{
  "n_layer": 11,
  "d_model": 384,
  "n_head": 12,
  "n_kv_head": 12,
  "head_dim": 32,
  "d_mlp": 1536,
  "vocab_size": 8192,
  "activation": "tanh_gelu",
  "norm": "layernorm",
  "norm_place": "pre",
  "norm_eps": 1e-05,
  "positions": "learned",
  "qk_norm": false,
  "attn_scale": 0.177,
  "bias": "all",
  "tie_embeddings": true,
  "parallel_block": false,
  "init": "normal",
  "init_std_qkv": 0.0261,
  "init_std_o": 0.00557,
  "init_std_up": 0.0261,
  "init_std_down": 0.00278,
  "optimizer": "adamw",
  "lr": 0.000725,
  "beta1": 0.95,
  "beta2": 0.98,
  "weight_decay": 0.041,
  "lr_head": 0.00432,
  "grad_clip": 1.0,
  "warmup_steps": 389,
  "schedule": "wsd",
  "decay_fraction": 0.689,
  "decay_shape": "linear",
  "final_lr_fraction": 0.0,
  "batch_tokens": 32768,
  "seq_len": 256,
  "doc_mask": true,
  "z_loss": 1e-05,
  "train_tokens": 506100000,
  "steps": 15445,
  "dataset": "wikipedia_en"
}
MLP neurons of a small language model. Each row is named by its layer, matrix (up: input weights) and neuron, and shows model dimensions 272-367. Each number is 500 + 50 x the weight over its row's rms, rounded and kept within 0 to 999. Numbers have three digits each.
A block is one neuron, or neurons of one layer that tend to fire together. After each block is what it responds to, as a language model described it from the Wikipedia text at the highest values.

L3.up26:468464525468553507560555417450576520463615492440555539550466476431536526586495449468462512473503518423458466527563465579560444516617515573445505554522478516441505537482519496508609429501565537487425467529506511515536548482532551494487442496460490524389494537539424488548522409525462459483
L3.up214:488353601505553538536596498484570524525506484512455569550540542450531593496495557576566579493512472599481494449465455482563518504601470522471533380541542535432445506432581423515479434477472561574512469546520484535562525515481592496596458514529508503519501480472433477609550537525466412416
L3.up409:529394520516536554543589528417508576550586533485463617477498596427475492607563479492453476460495593512645348508535417452540582522516430442472501491487520454433515384512508517432566446491453552522388476610495441485453476480471543453476400483450531482463517440562478514650528517613474397449
L3.up594:595425544528501474512640507470468485552578493475533544491404559500474526567521446541532501474535474537536401432483431467587553480484482535478519482498562477473491499541537454485567433501431443426447474501419509502511519511496560532644414515440503437473502435462533457679378498539422451523
L3.up642:630394575528535527527585493474461496563549463489505552474509501540465454564429569495525507483555462530541369512463425559486462481538525533448506423497418478547514426515493461527523471507467510501518510476472533501583540481504532439521547444507545567524408523587501538533477428532535523403
L3.up745:491383478502505493481591547549492551529582476548507558503482478395520526545489554498516539443492526468540484505492510480574598583426456476502483511583556493399532425591475469453523429523536569531343440458471446438493518503500589492546542584417481456485523543464544531569539439506474477514
L3.up1281:527337595492512568556620514526444556563541451600495571436462438479480548612510593477537509519508524472539416520524475489536509528519434484503474499412542484403493432436539429455484428585561535525393574559469460525513466511474536469589456512470495451536527546504539472640505409534511453512
L3.up1377:485378549549470516511615417511486476544564535492471449496428486490491507584472482488541543523543483514530436434572455489572535634544436454484526473562467512522487465471471440511463386566491410525453527517537514476646596498520515534579363525506458475458502534546589555623428500569442483416
Number and date completions

L7.up136:485497548519524538555549604498498395464540418457413521449577453442384512533486511480588431503461472549536469469406431537553557528607418517389503504439528465536557434504492473538585492472475446445451437474511525466555512550475548538549511439490452458545433471465538523562499505528550602437
L7.up628:514542581616501556418482560493483500459509397493497504462515460415462485517524421527598543459473452499471423569445509560448424448455508495438458504513479497510495556493478546525434386444486467448422516483509543592495441450445412488505562513466478510495501445568482496502484466470658474523
L7.up783:438492524525537534504543610532585519528460425540480432481508442482449526515558489472567490456477503585547489547508569539502505481523444438404535459535468452494568482534530436539466508493547500453408532556435561461511500492468480477526413548509540381484498459456476497521511450533527521531
L7.up824:613526558476504471401534517514515506402421448578518568527452439588431475580581417535594586483512526468536525522448464586456464522521433477503530433440452522542518470495492518404496427537476499496513511425465530413488523466530526512563514490486443454509513504429481507510484459484448521425
L7.up949:526514521552475527537501476397532520497422472437579486492575502484442456472540478431488585508496470537526495460480440528476578470561468448477496463452459461525429492560497580484448496527514430511453556501398511538533504581530371436575533445505490466548477413517491505518458497546526461582
L7.up1029:503503524561544519381450478448562511533544544531460515561605536380517502457462428551543581462586459451573531527468584571444443574475499568547505435572479504539487564474475521510522515537496458516434468476518523547545452498478484531514518445370404578521468389449566462516384450608579450469
L7.up1271:573479598503547462593549544516465475428536476523424455478569425562485464376573456414562406514502472443446480457490483494421477396500483518508485535471492539551491477510496602425463545570522476558498549410546473449509529460469470468589507468547580499436472526603449441522513479439553556599
L7.up1354:484497453564509519468530608536557496514445436378523437520527517527501518559588387489630423470536528433618401513515474510406583431510563478565624564328518519433492447501429486496442476558499521438514443516505476417513480496449516531551435486533432444434519477479447430538462450520531527521
Markdown table separator dashes

L7.up173:495458510518560431531559447504526482544474555546500481565594342564526497529472496459592523515471474497451594507488445502476561584474486557515504511443452614587422492526498514532484409460503425475516515536408559504556486483485540498505471524373542449488527518471512372587560459505540412476
L7.up308:590482501462448577588518388524587503471486467508489550606543463487462510479564584470534527476501491500456555495572443462545473589599495587476610452439542508586494444555561452519444509464546430489525490546523496557469530499487556461585449552528573576472456460437528465459488533472460468483
L7.up378:430476502582592443410460478522461479478453469472451567583618492510396496483482531533503502422482482504539521475554549584553533558494481516404481438564510483558430474488522554487492498463516536562467467576591515509497526537447506381491447524507582476493495469494522440503451503577406484601
L7.up568:493493460480534443494494534536435516429580542564442488535459477529486529498504554443602515481554500432488558493525540574574563520458429444504535529462526445510594499564498559460515412435584579406464478518418509364506540593462547571485395540404489513515432500460484435457406432422422456505
L7.up569:496516497455557582451445505397552442405512476515425592515481461506496512483488535441498471479565513585414454487531475538542555542567450463466522475503484527502551446498589460431470481385483555489584440443568435546535525562399540482486506487510552595502467532488490448460394451472448508494
L7.up790:483531493377651543491498556518439560388575464508479448464529561496457533511467521406530583482468460515532555481576359514449506518574476454508493559559396490596554543399488505438541467513594571456496526451557462518631593498478496529462494505524496445453498509574470576500492462451519543498
L7.up906:527447538552604472521517397468585457406546523551487585499538462498482481523521532453530469502560492490530573466576500564528628445587464508460469615472408474471466491541498461453428492493467441471527559480441551448542604588431483494506434462450460508528509416563413422556489521496498505467
L7.up1339:514456493498527498515439397532607499511567479560435589618567518562462455479455553473540473486412479486558485458469522558512526650538493542449498455489432504570477449554503500537448505557555504499516414555459395515493439524480520495469532455504524594437488368544534559521500491453415546538
Date-introducing prepositions

L8.up1425:469416593573520528423518434410459480489448462525443477517513438528571495473479496475509463566532519427569491536498574518481388556467402499434524484571502609504453518506499505403459447460435605640476549490491456456437564622459443490483512494538536551513584537504452476536495444497517417531
Table cell numbers

L8.up1027:449462637445513574495598458505492433441484506532513568551537452546528446508608446561592566424427533470504569569469432499482470512437516471496552427542518462490541399531533460481496568489438573497548542530569576449520578500488554517510477458497492542480464444410512528552487468507527459434
Last token before closing bracket

L3.up90:458461416559480511547417493517430509578453479442479552518505471497427450426507489532570476608580629476534520541501556528489523437527623495440498593489512461480507505570467476517498532421505497468438410473545510594420592483406447504524552449527521578517520484578490479534431506528518561378
L3.up693:532508571529459546518486587520500444391462500516488548481571544466553449385441493496504556561579478522511528509595561510473614583577543528453479535444440560472540466456463489537461401456538459488577453516548505586555512488395487464491519389517498515521521509548504456524508526615485462513
L3.up1119:441417512492485476429492530512580552450427501520510567487481520518514401470472471580476493576499597509469532541411484555518499507469494506518475478532486503480446490515494580538508488531524487572490366452517442499429613503418424485530481436487529514426526341634521502506497519478547483466
L3.up1154:554461506514535469570508459465491440533459484522479581468522447638490483504468467442499462516492526556414573523445512641423465445553517516419486498484455468529565490437395490491416468463577483469475391547562515633568551513480510541567444361510529527529502498522569443518515523421552612592
L3.up1171:549505551543500453470494455462518521521479482631461617523520454420485492458477480544492405464555589438470538555400467488507556452505511543503500419455489546503466526548486461485477547464531406474415493482402501562513451521437551467510468417503577546498491489613517506528663454482412463433
L3.up1237:558498481535473441540427525454583495484533488493506583527557424546502504473446479493558528548508528509503602559433482519419617466522571503505491385458422433504500447486413532470560520528538442444522463435540470569569434520481506531530516546497620482425454466449395453446471519464523420533
L3.up1418:506533417463480459591420559552491415544512440445482561470554557497576450476421492481525574475463415601470566530512488494412572559505523575538541463525496525607526327500496486441587484466448490395583519407425508536536442536474488394536519449516527545406521507532497541481552503431592476549
L3.up1455:480510444413540498509517656363535425394506476466462492547522444489523448463484507504490469493494499501497540459487568552394500521543547463539491417518479524511518457544512540533471436411488509452436432465531562483518502474389449606461522486512564470495532536539589525490574455515595589535
Head-noun ending after "the"

L7.up98:529449501566522585504523473481512520555552525513417518543544461478501530526566536562503527468452496575527453515498448541542545482509551561492479415488445420606448480455484511496449459465543494524439510574529501529492507492453537444562434461516536524510419542500603587508528467592495563425
L7.up733:489456470532459522441540461493533461552447466538446479520534552506411541403547405476468537390545654483524464547540530476417522521492541515436440452603505532608391563588543463429492516464520591507586458472455530492557438502473444494521526532478588516503411510523456522550559467536505495464
L7.up817:453440546423498528391568478538543547564404529538516524496501445530512567428555482480471487440448505504540441508472438577462476477559512565463499459516528522561345501534487563492538613497494525457537479419520548482499550495491434478550500456516570596484397581552399553485531573538455453453
L7.up914:481533584459494553409512533457623531542449557566440544556587461458503511557461506502422421642530542469598588453583461463514512478494497499510523497478504590502487496519439463508546547470411472426564431460496528401512470540490619512515458409455608553464444494550550428481595433525445560521
L7.up1040:499488527534558451424592509478504552547566511626538485463456441519430565445578482528541435446545491578526446504417444531543469461567449545539420467504593567560412479549475520475520495543504482502438461449501473585520590488441478434530523395484494509532528552511467503483561514478477474543
L7.up1204:467464551601443582438482507417554593573453560498513491490438520390396560566554473509518446464485540463506444511495560563400566559498548526539505497434422520499494490567451549465534468500496533455384397447471553529656463508411584472509523437551574587440510475503476415409520533573475526563
L7.up1310:514467444522584514444544451528465506602460463602477485479497460472488554457495455533455515402387528543504441596380474504469521475463459556433448445465519482573384456567444526461442531565519511465527499474418505434464523500505510469472389477510586548606517501461474573491597471584577506485
L7.up1344:466406500533464506506462581397485555509458473360551551431471480530434597486476595535545546508556544514433515512533449506546562503645462432442440485489514462544531395495514525464496571458478511454490496495519531434584626544501500390456651440522517553502446393409497538510483520561430526523
Plural noun endings

L7.up220:465438577473522520551503465433563498427495496644514423562533486495460341525580429508355617585511495506512560413480536490491467478476508497547562492531518543473529430419513524515503564463567500436527549492456518545450522438563542522450484417456541486480473468409523590476496435568550517530
L7.up410:451482547472474585477559626432596460519584484534583510417493535484400459526600542572471505369509470531556537458468438425367509422512488551521558489517472443513465536434528542492509484523483545488497477490370535523541511467505459608560510396526510448529497523416465475531513431488550542597
L7.up548:512488530463499527584452448439422454522493520641483514555514480440437443471561469506455501538474555515443516461468431553495524526528458557458404452466547465503501457460495380417428532467518479503493513567498436495417557550531528499528464385466503579541479484514495535523556557600505545396
L7.up1041:587488492453584470508563585449545516434488511448427409550571564624523478427491460568539501485471456539484498561563339497517500491524429480425498494522404457584450445378488527576421495528506492583564517477500438563535578520497526559583556460468478534511511483385519464470486485465508543504
L7.up1292:559444470501466479520524572436479418499455446567423497455607479596429409454506484523486473477480528497588555526561500451464420452574576467421562560467490623442483569623564474455479508474513458454595447533499448530499510630496517469466469441491540470425467554434443497478510500547467495534
L7.up1321:558532511530504548454448463493513432559505463562446551474531530462553420473547523483457534521563508498529516525471469459438469564514499577521438524448516492519500470524463542555522505518413481496459496518475468552533496428507527508527465464434587561465512478471433606547616502464541475490
L7.up1325:499486569528568584565513482430510425475498422495511480455644586465441493546484456535508472497510525470599481496495524462409527522475645460469559488491500451519500486500557533456378487426483505444577469575455482502451493553461440468461601492539598535510420507447426387451437519519490538445
L7.up1385:520473468400484566514552479505529419495420497527494623490505425451461574532439545528424492511578570391555459539481475482476365519511472526530483553505480572520489539540486414514468579573425474448508545546519478493399467507499491423463428509552498552516463443444426522597445416507557494517
Heading close and copula

L7.up71:623488460569528459491511555504557479516506492501528487614481501393406459548492541490458504539516509526476448470496461476492445531468556467492468466491545596540510469513490549430434537480423559510482493529506496443464530542482580510484530447464511573407418456499443543547523424423554528495
L7.up109:562502530572519575589469561439509533471449463569408404512459472598409584529533523477472563460488469494507517544436549499493533500529423510434439456486563577463531453536485593546474510511557519417455479530475525651475465497484517496510490525501546487507499515475480436491423455451493533557
L7.up135:617493476487477459440463450551565514468527523609492427582541508524489444423511490468507605457457511505429500476526467488475456560535511508578553447484463493600479454456515617515476501533474529452468548513445466443517456541522471529485488459554471490435477490455489556582444562451511638467
L7.up165:599442573490493524487485520509486489511507426553534582594591455577456408453537605477531527480565555470443529503513497535509435514486472431556515507411527510554450615540571537376533500411393535453450408542483497462458469586405405466521384442513541568437583479470543414535476496457520499469
L7.up543:488547535506489502455577539434490539566481552513524420550451494540419473500448506496535516469443569433467402533397560547503500457523474388541492484498543564485493523453433499624443444521534543561434484491545505476550506465390447493543542503438492597561471448529495465541454453422446500450
L7.up582:534403489512523558428510499422479496525515551517462480490415498573412506414438468548383548468534463524503497429527524433462598503493538510496515451490423556490456467452460543526485473449469501513569526442475492503508591407475520547563605500462542534455551522486364527499454460450482540411
L7.up832:501470519579467554578420467465521512470469493553468515585478507470390421373476514493502491421460474470496491397487507420461493549444536548555541496467482523543476492524593578497564419508488581460456463483379527472489545559489584519458484475521555557495388497528463446539534448441573548473
L7.up1128:484456552541486531516538462489453509466541503451480471561520474436537397443529505535500506491484507583534426492359467552505542524463453612545488494511573559482581493466526534521522481458432453475456520495457492503535513503354578544493489464525572592518449459436441445551516490526460537491
Clock-time minutes and quantities

L8.up161:540440487495491566463538443482485555532479380499489596471551484572547431494506522451539433432493500525539571555524392616440526473591434510494539500538459408534462522548463559453548422476495492498430518513586539514576435493442468443388539460536410498477515586464444455502530457522563556560
Plural subject nouns

L8.up243:557464562525511486475493507526437450418571429589518506506533498501434425458416476530578519468453455534541542481517415524454519588455519601461532443543457486515459515468651489501536413460532534461465648505440398510449457511518536416537371431418547526466489500452482490568527612503503445482
Predicate participles and adjectives

L3.up56:478495598546507532574431569523584459502455472504459516570392566474549401454498423478591557556398495469452539590540496534455508477592559553511446460523456521431427548527504453556480603415566474493533518509474500549535510543478449447507528462515540505486467530431372486439489487468494496423
L3.up206:466472597441463534580492511465499580552406467508434445502603472526621520503468551496506501540556509496510465553440447503381479500498388488458464493441541560464473506459475463472457463448620559522560555461408490536445482539570518549516523468451497484520506521539469462610468525461468469480
L3.up365:478452667500519494558493531421566443444528497520502456543536513477484461583496526512531533585528397479518482529551496492460437527571469588469470441551483545490561483476427497574425410401534482603500490545385475599610487489436511498516427440438486473530480522400505426505519502484546615575
L3.up418:522497507576561464449488492487402479529557375594534486475530528510471474585548442553513422497556518482512466543435472472493494516472519481536486558511531527566417558490415548476447429505625526514520498532354487512542574540549518539525371419413483462505545501463488466484589390535456554532
L3.up616:547405595497565458565491562425452453443508514515490492489535515510531434515528487549573529579508538421542447552481491474472544508543459538510508469529513628491426566506474636512550492503465479636502534502465494562511480516515554624512426446512430474437474508451464495548502486547515488500
L3.up621:550478489477517503616539509449473399498510467452500495552454551454532446506579448619581486451464522381551547598465495577491521467563557511513475408431440523433495514623464612502515533479487551442495479485488507493424519584484527470504496419376496458465526456448484484471482441435467434495
L3.up656:476427543502416471507537540487549464588451500542509638563569497548506503488497565583466563509449472528521451584498439543450400491573464532534475499437484538515510498448439542497436417467560630493526533552371476562592442570476556527513410459453535473473389451490468507518456475573571497449
L3.up997:564426558536476536541451523493463485453521459541463525549580512530582431464435480487578537554523602475509461557533493452547403562528431536525491514483481511522452563484509648520534532412554529530551441526451495572416501542518481525472453576433410488438529539462518523560427448526512574483
Wikitable and list markup

L3.up39:510508472465513529453509489572577420498406535495530492603511509534463459363521402531500583401508437601477474428542449549434445498489461496553547473538496551468472493490511554497550510464419539479502520563511500487580443493514527542518582427511550544504400445495527484499503602458550478593
L3.up502:503467488450539432482453503498597471573441511505524524569509442544432433410487521496595597503447474605490582388626434512502457505553494490499494426466473474549501515482641471570537488521423466494455511570506520499627593522512524484575453533441435468541495415481499495511496535496476586526
L3.up855:497514504441490489557500428468560427479505504491512478577517579571481421376530431459454526544459462555481468473505474585494502456456479489546494480593468523501492521507489565500544483484490549480575591503415507415539555522524508519618442411459510560455504445425470559487542541499424608465
L3.up909:535478510431594534553494475458618576493489448541553482575569485559549497392576472491409566569482472564519470421459527519451530467530523460526525490554475521527477422529450544485527524423468412481514419557475534474500518518521451552528579401523521505516496515417605558411483517528471567502
L3.up1165:538516502445498488424474459480582453429457438528538408576579571584501478409384425556536592471541489653464574387477423492429491514600465541495503443443467497555459467521545602553520541510452525546574553532513476474575526520520517494602539479458440491469490463469529556548454597501515622390
L3.up1288:547482485540482480516482530469524546421456485535542475600538510581449533513473497511464549461499436590471498440460479552463604456531486479541528405526473540491511394579414598440527477537470461435537461453570474487516472533488500553476467490397532494401486478491426457529451542514667614507
L3.up1397:519466531437657523590472462518594516420488435490602489584525490573499406480556436542519588490460514547491441445445399467556462501557503506493503359458440425491524508447552480570567491469476480534492474487481511556547523435495535533538405460501479568553420486446499509477515507530559539548
L3.up1439:530440520480494506453503511529628425530482448523585423687503481476469508437544414531407570454466509533431604519522482523533461433589495566548522495443438469581484491487576521475464541445533499453438534602447556512543543532583506520509545517471449480467452554530464609429393614432505500415
Start of parenthetical content

L8.up1244:499485546586534557534483463463515482424610423511396519501455482521415568528495451438467521468602402622607489432439475442542511450502472381506511501529459505502510495593457471659483486489478520571441563460458463542506488535460473582545480600465577513527422461507461462614448497495469518538
Mid-token in names and numbers

L8.up1328:490385543551475545493523451555542507460457449507568526504611420404549500522478580507469462425496548407512499501430518515460520454550428589471468519523503506476419523518424430483445601529518536451426466471514444516511450511578567400466508557515483491453517504522445457482439483443422523502
Closing heading equals signs

L3.up281:446486512402528506534455497514523565477548482559546543446530460425493387533605453466607544502434507418457490444400467560438433467445576578522521450550523437568489563561572593557538439437470492455516490453460495501525582501563492575577491491499438513444505506429471443520554529403539580545
L3.up715:542546503489510501543554475543446513473613458461532513517419479493493468509477476453552562476441490538435412543440422460433485595500536551535521530408514477541508555453532496427446503503528461507539514481341516539542431416490546509562551478447574488475499494561507443562566363519584505580
L3.up1032:517513498487453504494488428532497528569482428420513492557440502423515471485504433439518537588406477484479506464514426531430444539455522507385524522567468522556551437531528512552603434474489472430497532500515531473582472517517490492494514521435536564476488517496584496445579550481468574563
L3.up1152:586502503562554515466448457562534470472530435555414520529567514497443461440509516576540543554479559514461475436537435488326395564522495574536508534440523475639475584526514546561465487413513529532553485544452472617495471487463509504605513534549501531509446495549509505510416535458539569489
L3.up1357:584505511454487529441568462558485504544608406521507461527596574526500464483522413485481565516464501542501438541503568516450427552456465488475537447502502529537475550507639493471459468499555460394456496458418535485471474479601508555507513504445475518543537510564474494554468462512594514540
L3.up1371:534545490388519520479511453506459490428471521557548506573656523468449436471609410425540614609404479549470575452412496534484400540561489510507500442520548493597525523478620580473479491500562520511479582517460507607592524528504416518466513428537455550500441462469487481537473551460485626474
L3.up1390:563489559421569580501501524478511493440525474532523504505516516554503391520476502482594427579427536534475546491499474560532458556527499522397476541554525518524510529508507526558455343405560507450567439424450498551537541488478624533418525557491512533482485551526517548510534369543509599434
L3.up1531:577442493505608481447568530648532505426622488575494494450469462555473512462549465557525550550471558483504545427429471483443459469549551583589520482379505499522495633496546605555388443434542471438459568532428440551550425515590477446556551510493604533427487475513511564484522501448647457521
Predicate after copula